From a checkpoint of a small transformer trained on Wikipedia.
Size: 11 layers, width 768, 12 heads of 64.
Architecture: LayerNorm before each block, biases, tied embeddings.
MLP neurons of a small language model. Each row is named by its layer, matrix (up: input weights) and neuron, and shows model dimensions 176-271. Each number is 500 + 25 x the weight over its row's rms, rounded and kept within 0 to 999. Numbers have three digits each.
After each neuron's rows, "fires after" lists the tokens most often just before its 100 highest values on Wikipedia text that the model never trained on.

L3.up2246:500474471531502499581521490527497468462501538517500526503442485479502498507492505516489499495496506553475503479463438536532530538492487499475499461489503489469493507525493486528497495533489490502475500504518525537448541490471546532467525470493499504511479465524481507458536499518466481476
fires after: "19", "20", " the", " ", "18"

L3.up1838:484448522524463486494463477505506483563506453504538499496495482489446461515577511523509527486496482468520516493486499496540478503469501508474495458476532515523439506526489494467488491483537479484530517500534463552540468481485517510517487466554520508517523547488498494451502502492485498488
fires after: ".", " a", " A", "A", ";"

L3.up2082:523516457457515488496489497562524501440467506465469514465503514524512485519515528450525506493496477484528532491520468489510493508499474533521495482451518482506485459495461460533546512485522519507545490507497484477485472523463527515526511482500532485503481523481492457444508479523517511483
fires after: " A", "A", " n", " U", " O", "-A"

L3.up1636:484491501520525507502531482516522489504474506487479526498478485458513510537470481486486546503495512512511466474511523516518493451484487490535528521507495495491538534528483476528548485483505540505502486491534452506550512465493478481529560449531543513531547482495542511508477458490487505494
fires after: "–", " R", "19", " C", "ar", " Fer"

L3.up2157:480470492482496520507520505511489479496486495510551485492458481510540528484441480513497489515484520513518504520520502525497518558493506476471490482489478519483508539555494487516443482543518490495498558530499489470514536485480520519569502496474487495500522514493512559512506529481497487528
fires after: " ", ")\n", " ("

L3.up1658:511473490516504523500496501516500515483499487556487495484501516511531475522600548480480468494498504503474478489508553496548488492472485496539495459541520475495517481569528477469473545545498489489496495492465468527481468480470514502500503489483502523526484542550553489504514506488501463498
fires after: " ", "."

L3.up1652:532527478516529489523479476518488488526543492510520477484528484493514515486450536484501507462485509516500510515470452465464502492489470524472502523508529497548514482479538468541486524495465491492526512529466505484466533533507515509496572531509543529497528498544502534500475488499487540461
fires after: " |", ";", " aff", " (", "vers", " re"

L3.up1192:531479453493462516509500496470476514486464502513505485503500501471475534488500516529430504519520499512544497535512516476494501502508529504483486525510502530507476472505501483486503509506568518468500502535518554503498472533494518490496471471474500498484466524477482494522523519527481509524
fires after: " C", " the", " A", " S", " |", " P"

L3.up2174:504484517541478509464508493472485516474540492506501484478539448522494518518487490483510489491488452474503529457497495495485557509515478507534499480489508488464472514481544511490522532475495521521473531472510506464506515496493515520482489488478496535506512486483456511483461509527517511478
fires after: " |", "|", " Total", " his"

L3.up939:528499491516500511493458508508495533500474512518531516494509490490531472497525512484466507486504486492490526530510469520523526481505492521480450485508520473478531483500536564511483479521519497531481514487493495514521481549510489492521538530474502546487527453526550505485503490507533500521
fires after: " (", "\n", " \"", " ", " inter"

L3.up1405:566513496535501493498506486490445538479508523437523499460526483491492510500492417484516598512511515430445520460527524495475493487518484476531511486465487532550497485520447526498487551533497573527512499526488485496549478458453450504468513521520517487524519490485531526462501496510472457499
fires after: ".", ","

L3.up736:478536506506532490514473499507475494485480471505519450510529488469510505539520534483542493453449485496523480528512472518429457521504471467457495521471476485524503486457451538457496478491517494531517494504508516520510495479448502504469532525560587481525498508511499484486482485506463491509
fires after: ",", " ", " was"

L3.up2574:505493515490500522495500537508491494482514479493468521501511503481489456514489451497499499453481511480453511497489501486496488478559484501465525515463504525475513515528554467514460511496477480454562460501481486533486537501469511506471511498458517537494417531504513443500532501501525506544
fires after: " W", " when", " w", ",", " where", " but"

L3.up389:468532498495491507486531525509495492486532499469524473470474510467526493503515444519498471498528501512475482511548510512507486504491571491532488501508429495457545469508431462517496479528470514531534505492546483462504509523495530489493485494485503547481495489494485472453491505528463505440
fires after: " ", " (", " |", "1", "4"

L3.up1174:496507523506529567545506514509452458499485490471508489515553499505533495477548481501527496523510521501509506438496517514517489561468511463498506523508463508475517525494480487529471476500489484461503490497541543485529534499491489517494518429490517507508509534504541490485517497495482499513
fires after: " the", " of", " \"", " one", " as", " The"

L3.up1670:527538489533573501530514503496470521465516487517468527497521464518514515525463514483459500517497510504471484467480501506535485527511469501466498526469542515449486500496525538492467480515499497494519530501463515518545506501508480515483540501491512533457481551512455539512508488489494508498
fires after: " the", "The", " in", " The"

L3.up2008:529551495507528529483503436516487491528488481477507529492532455462492508532505522523476505549479500474478464565510517497524543543468476508515516493527486486478511454512487521502485497454504487459490515497489475514507484558492494446477463497504518522509530476496484501484477473480495506531
fires after: " the", " The", "The"

L3.up283:535490499513515492545466529497539503483481463512542460494475490469490497530521487467517460491462506493479497512513458501523480508512528506468532514520447472491497442462492475511503520478514549500539468461474497468502502529515514529491505467443544527495519521519502490520476531511489551504
fires after: " ", " (", "–", " m", " M"

L3.up1497:507517500450524499457443486492482515507467510512488515502512534433493511533495513520533477472526472498517488478585513485509514520515529536485487479495482500524499484517508520487518482459515509499563486484527507554521487494482477481473459498505520487467511507517567494496487516485450472484
fires after: " +", ".", " −", ",", "+"

L3.up138:518493475470482522527495490479500496472497444508478502518485481505499517522492537483513502457509490471500497493510491530515503524525478517468482467485471467482474534494545511440540580494479494533497484474499499489510492488447518455495493500540540504503486468485497478505545512505491498527
fires after: "20", "19", " Western", "olk", "–"

L3.up2047:538540462497511448499494453532489469517486475484530511507510527486496470519518538530531505499520452495520496479515517542497486491484518525488469451544496473475519523477542518517524531555469560488500521503503514544503471507470521539521486481509529523483543472538494496503479492494527479532
fires after: " (", " \"", " =\n\n", " known"

L3.up755:530505510476505500519506537510504515487521500500516524493495523502513477516494540529513489503513516513523465473468497478532489508544486489454474506486542548550507493489539471492467495553511501504503488537543516496508481491503536497475517480520530534459488474497526529474528489513537494466
fires after: " ", " |", " the", " D", " W"

L3.up2320:543493519469485516531494509474507479504515501463517494497546478486525486494447492483515483526517505523557554509492505447498484514504482513524509525479506530506501518560453481528513506531512495472526487568484469534479491474507484535466467498487505513501435507492521504533497500523473517499
fires after: " and", " that", ",", " where", " Every", " Th"

L3.up1431:514471538526512490491484534493490468517499487483494522501493462506474470531500493444515448504473475514503527475488541558475515535502504491531532538467511562477522496519501521498475494474480507469481470474512538554522490486494484570507482498542502503494488520453458480519503526496509461493
fires after: " as", " O", " As", " the", "As", " in"

L3.up94:507546463506516497501481519502510504487497474486559491506508507532502462520546483477530519488512471537516538505493477522527489437520513522481486458513474497498495537548545469464464528519477466476496497508472492501495445519491513505509504503492508533480493480505464531496504466507496507508
fires after: " ", " O", " L", " U", " N"

L3.up48:446478487489499459519470492461535522496507513480538496485487512472537493491543499481516471566541516534496486476491518511546532453547517475479491526532506504527489495524514508536505453505505478517539545524507493493477497527453524482511487507459527502513505484493521518529483543506533517547
fires after: "|", "==", "\n", ".\n\n"

L3.up2180:525519520487497569477463530552488502480454451460455483511533507431501497514466495460479508506434506494503505498519516470473499497498522508499507509510492465495494499477495505567519494507471458521507511502457493542490457465507482542445482486484517479469506543501517479481473483513503483516
fires after: " the", " The"

L3.up2338:490526515531510506511523482506472443508506506570487475487489475460516524531498499522503532529483475489510477511509517453472516513531487524510475465521507500541472459501512491468480493482526492507527461503476500516492526506489503525476528512498510531504476487509470500512518485490462513508
fires after: "20", "19", "–", "90", "18", " the"

L3.up436:517521463525537502515502536508490530458471497498471438530513523482532568526494507454502509471535539486473500485468498522506533509514498529512503524457484483481494526530500482508492533523505529517493504515507552495492517537531522478490492486490476510475487545514538531481479467482473499506
fires after: " T", " t", " K", " N", " P", "T"

L3.up1037:530520481508494540507476481511498519495476483523523484487497522527533522453470448490519563505495482530467496516526461520518510477505498461494498520499492481535523514491510527506496473490470496443509491511500532483488488495496483512530499532484519523466528488548479560498487524469506466522
fires after: " \"", "===", " (", " ISBN", "==", " |"

L3.up2676:530532510519529483465453492489483516529479499516516455496528496488526497465470541493509503550460534466492502482504516521453491512508516490532556484491498484497517485507481490504498508555467476463458498451486510516523477512502531519491524506496507506459492500483532571486522478453545491510
fires after: " the", " to", " under", " be"

L3.up200:525435503466465500473471509532501503532538508480507522495514484473509497484521450431545501498503501494505482462458477434519475508506505536483512489507503524506502541483489523542490497535499542504503495499493489475493517500471497471540494507500467529495536558476492470511503519512443500530
fires after: ".", "00", "0", "-m"

L3.up224:475508508534540504540500469503532527504499506486486479507497448485532477529493504507526452483501514492472505499495487549461470496510490448514535497500441516507485466479516532462516483559503478495479515520474483480514489476496515471477494444464466479497510486488490536489484553470488499494
fires after: " of", " the", " |", "'s", " his", " its"

L3.up596:530507510482484487507465475493459494502509484480512482500540526489463498551513534487506489444490535484504532515547513443508539485524484496498459468503458493507473483540520503525451509536499511506513492520500508521507502487477545526496525459513488519487498523503472451527516468501499460511
fires after: ",", ";", " W", " w", " D"

L3.up2161:489496483492481532500500481491532505546533510454515527491508521509476482478473464502499498506537453456532534462540509480489471483541466552540514514484526513539529488479536515523511519468495490506493463538481496472494515523456521508524543478485517559555499539475547486486490529463433497518
fires after: ".", "+", "00", "'", "05"

L3.up2191:503470485513533517515502489494501497446528525385503504518480528509498508521511516500505495510499556521549465507504519487482565494491482507497516530513489467429512451491499503511477487504545545538531504549495533466495519482512556497500510505485466509514485504550462496495525493533469470462
fires after: " |", ")", "|", " (", " E", " No"

L3.up2327:486504517518508490479472500523511562521474493522487504449495477501476524494534490441490507550480511488469508486490485474454535498478468524506496520471532510509502456502504488501517487540516508505483517567518536456519492460494486477474494521478477515495489469513510500512482514471504490544
fires after: " the", " in", " In"

L3.up1084:483477510509481574508476527529514499506475461501476505446476508491512462509493528514498509467538464521443505499529504536526494491488476480501550476475573467484489505533518506537485499520520481520492544492504470465520496483474514501470461489514495515462507449494437527471521486501501524522
fires after: "19", "–", ",", " ", " of", "18"

L3.up1600:502469479472558512513483496477513498470544491530473508501484502504504481514466508464508488515498497513493495510476479492499552517472488490502494508483515471510499513521531503466528524505583456487522487586479514544474512524486515518543449513520465519462524485483494503504466518494498491508
fires after: " |", "|", "=="

L3.up2853:520503488457535509501452520501510500513490504535490460484507512522520548476491507485542547496458521537509472470507481495485497474523481495546502501503524489537460500511534502504487495502512532530495519572563443519459473529508481515472490534518508494537503510498530508502528481492483484518
fires after: ",", ";", "),", " |", " -", ");"

L3.up861:495504497528503522523508483491487520469466488519544494505410552495491483456486473536497497525533498475463515499506495477456478513508572447496497511453484515527509498504480510506502501488514509525477452504511514488462505486492497532469504528478473487441491461451469492476502478484531502530
fires after: "19", " January", "18", " April", "20", "17"

L3.up1569:495533510518519493495516495554495517503479554439496560424475512495497539534498507464485488511537490496489480465516464492457557511499490501488491499503498505499471499493494501504519503468486510481510518525501466494500517462443489509483487476518544474477517473529493517515529505529507477504
fires after: " the", " ", " The", " Records", "The"

L3.up473:518513515477533529499464476477533494492495494485524517528477512477558527523539507498462499466493523479531481496512532513479518527530523490499459506537491518482514530520525487548506487485498501453515524492463528480522508483476517541490462499513499540541494525478525499512496503519442521496
fires after: ".", " %", " million"

L3.up352:511526470518509544489539519485501493482534502494477505485499479487499505539516502471468517476502492549474491566497512504508508492510516495502480507512506489482531462481525511505477495536527498522490476511434516492490489502456491513495545516507484535474490524480531502498465537514505546486
fires after: " ", " in", " of", "–", " b"

L3.up2647:499495518484519508461449498535513481497491473526511492543468497499477532552510490489492481472489518517507515514535493485476533518476530505496475498524466536524479473494453473470519512507521546522471562544505501493542459493476440583493489506483480529488502493496487440478551517513502527492
fires after: "In", "20", "19", " in", "18", " In"

L3.up2105:495473508445492526508485498504517520567476487477532500480471510537465485514514500464484432480513522517484472532486536471488467510535476501468526524501476515497487541525489489494517487515497492485489489504533480540502483474457466531452484502522499477492492506530514538509468525492490477488
fires after: ",", " F", " that", " K", "F", "."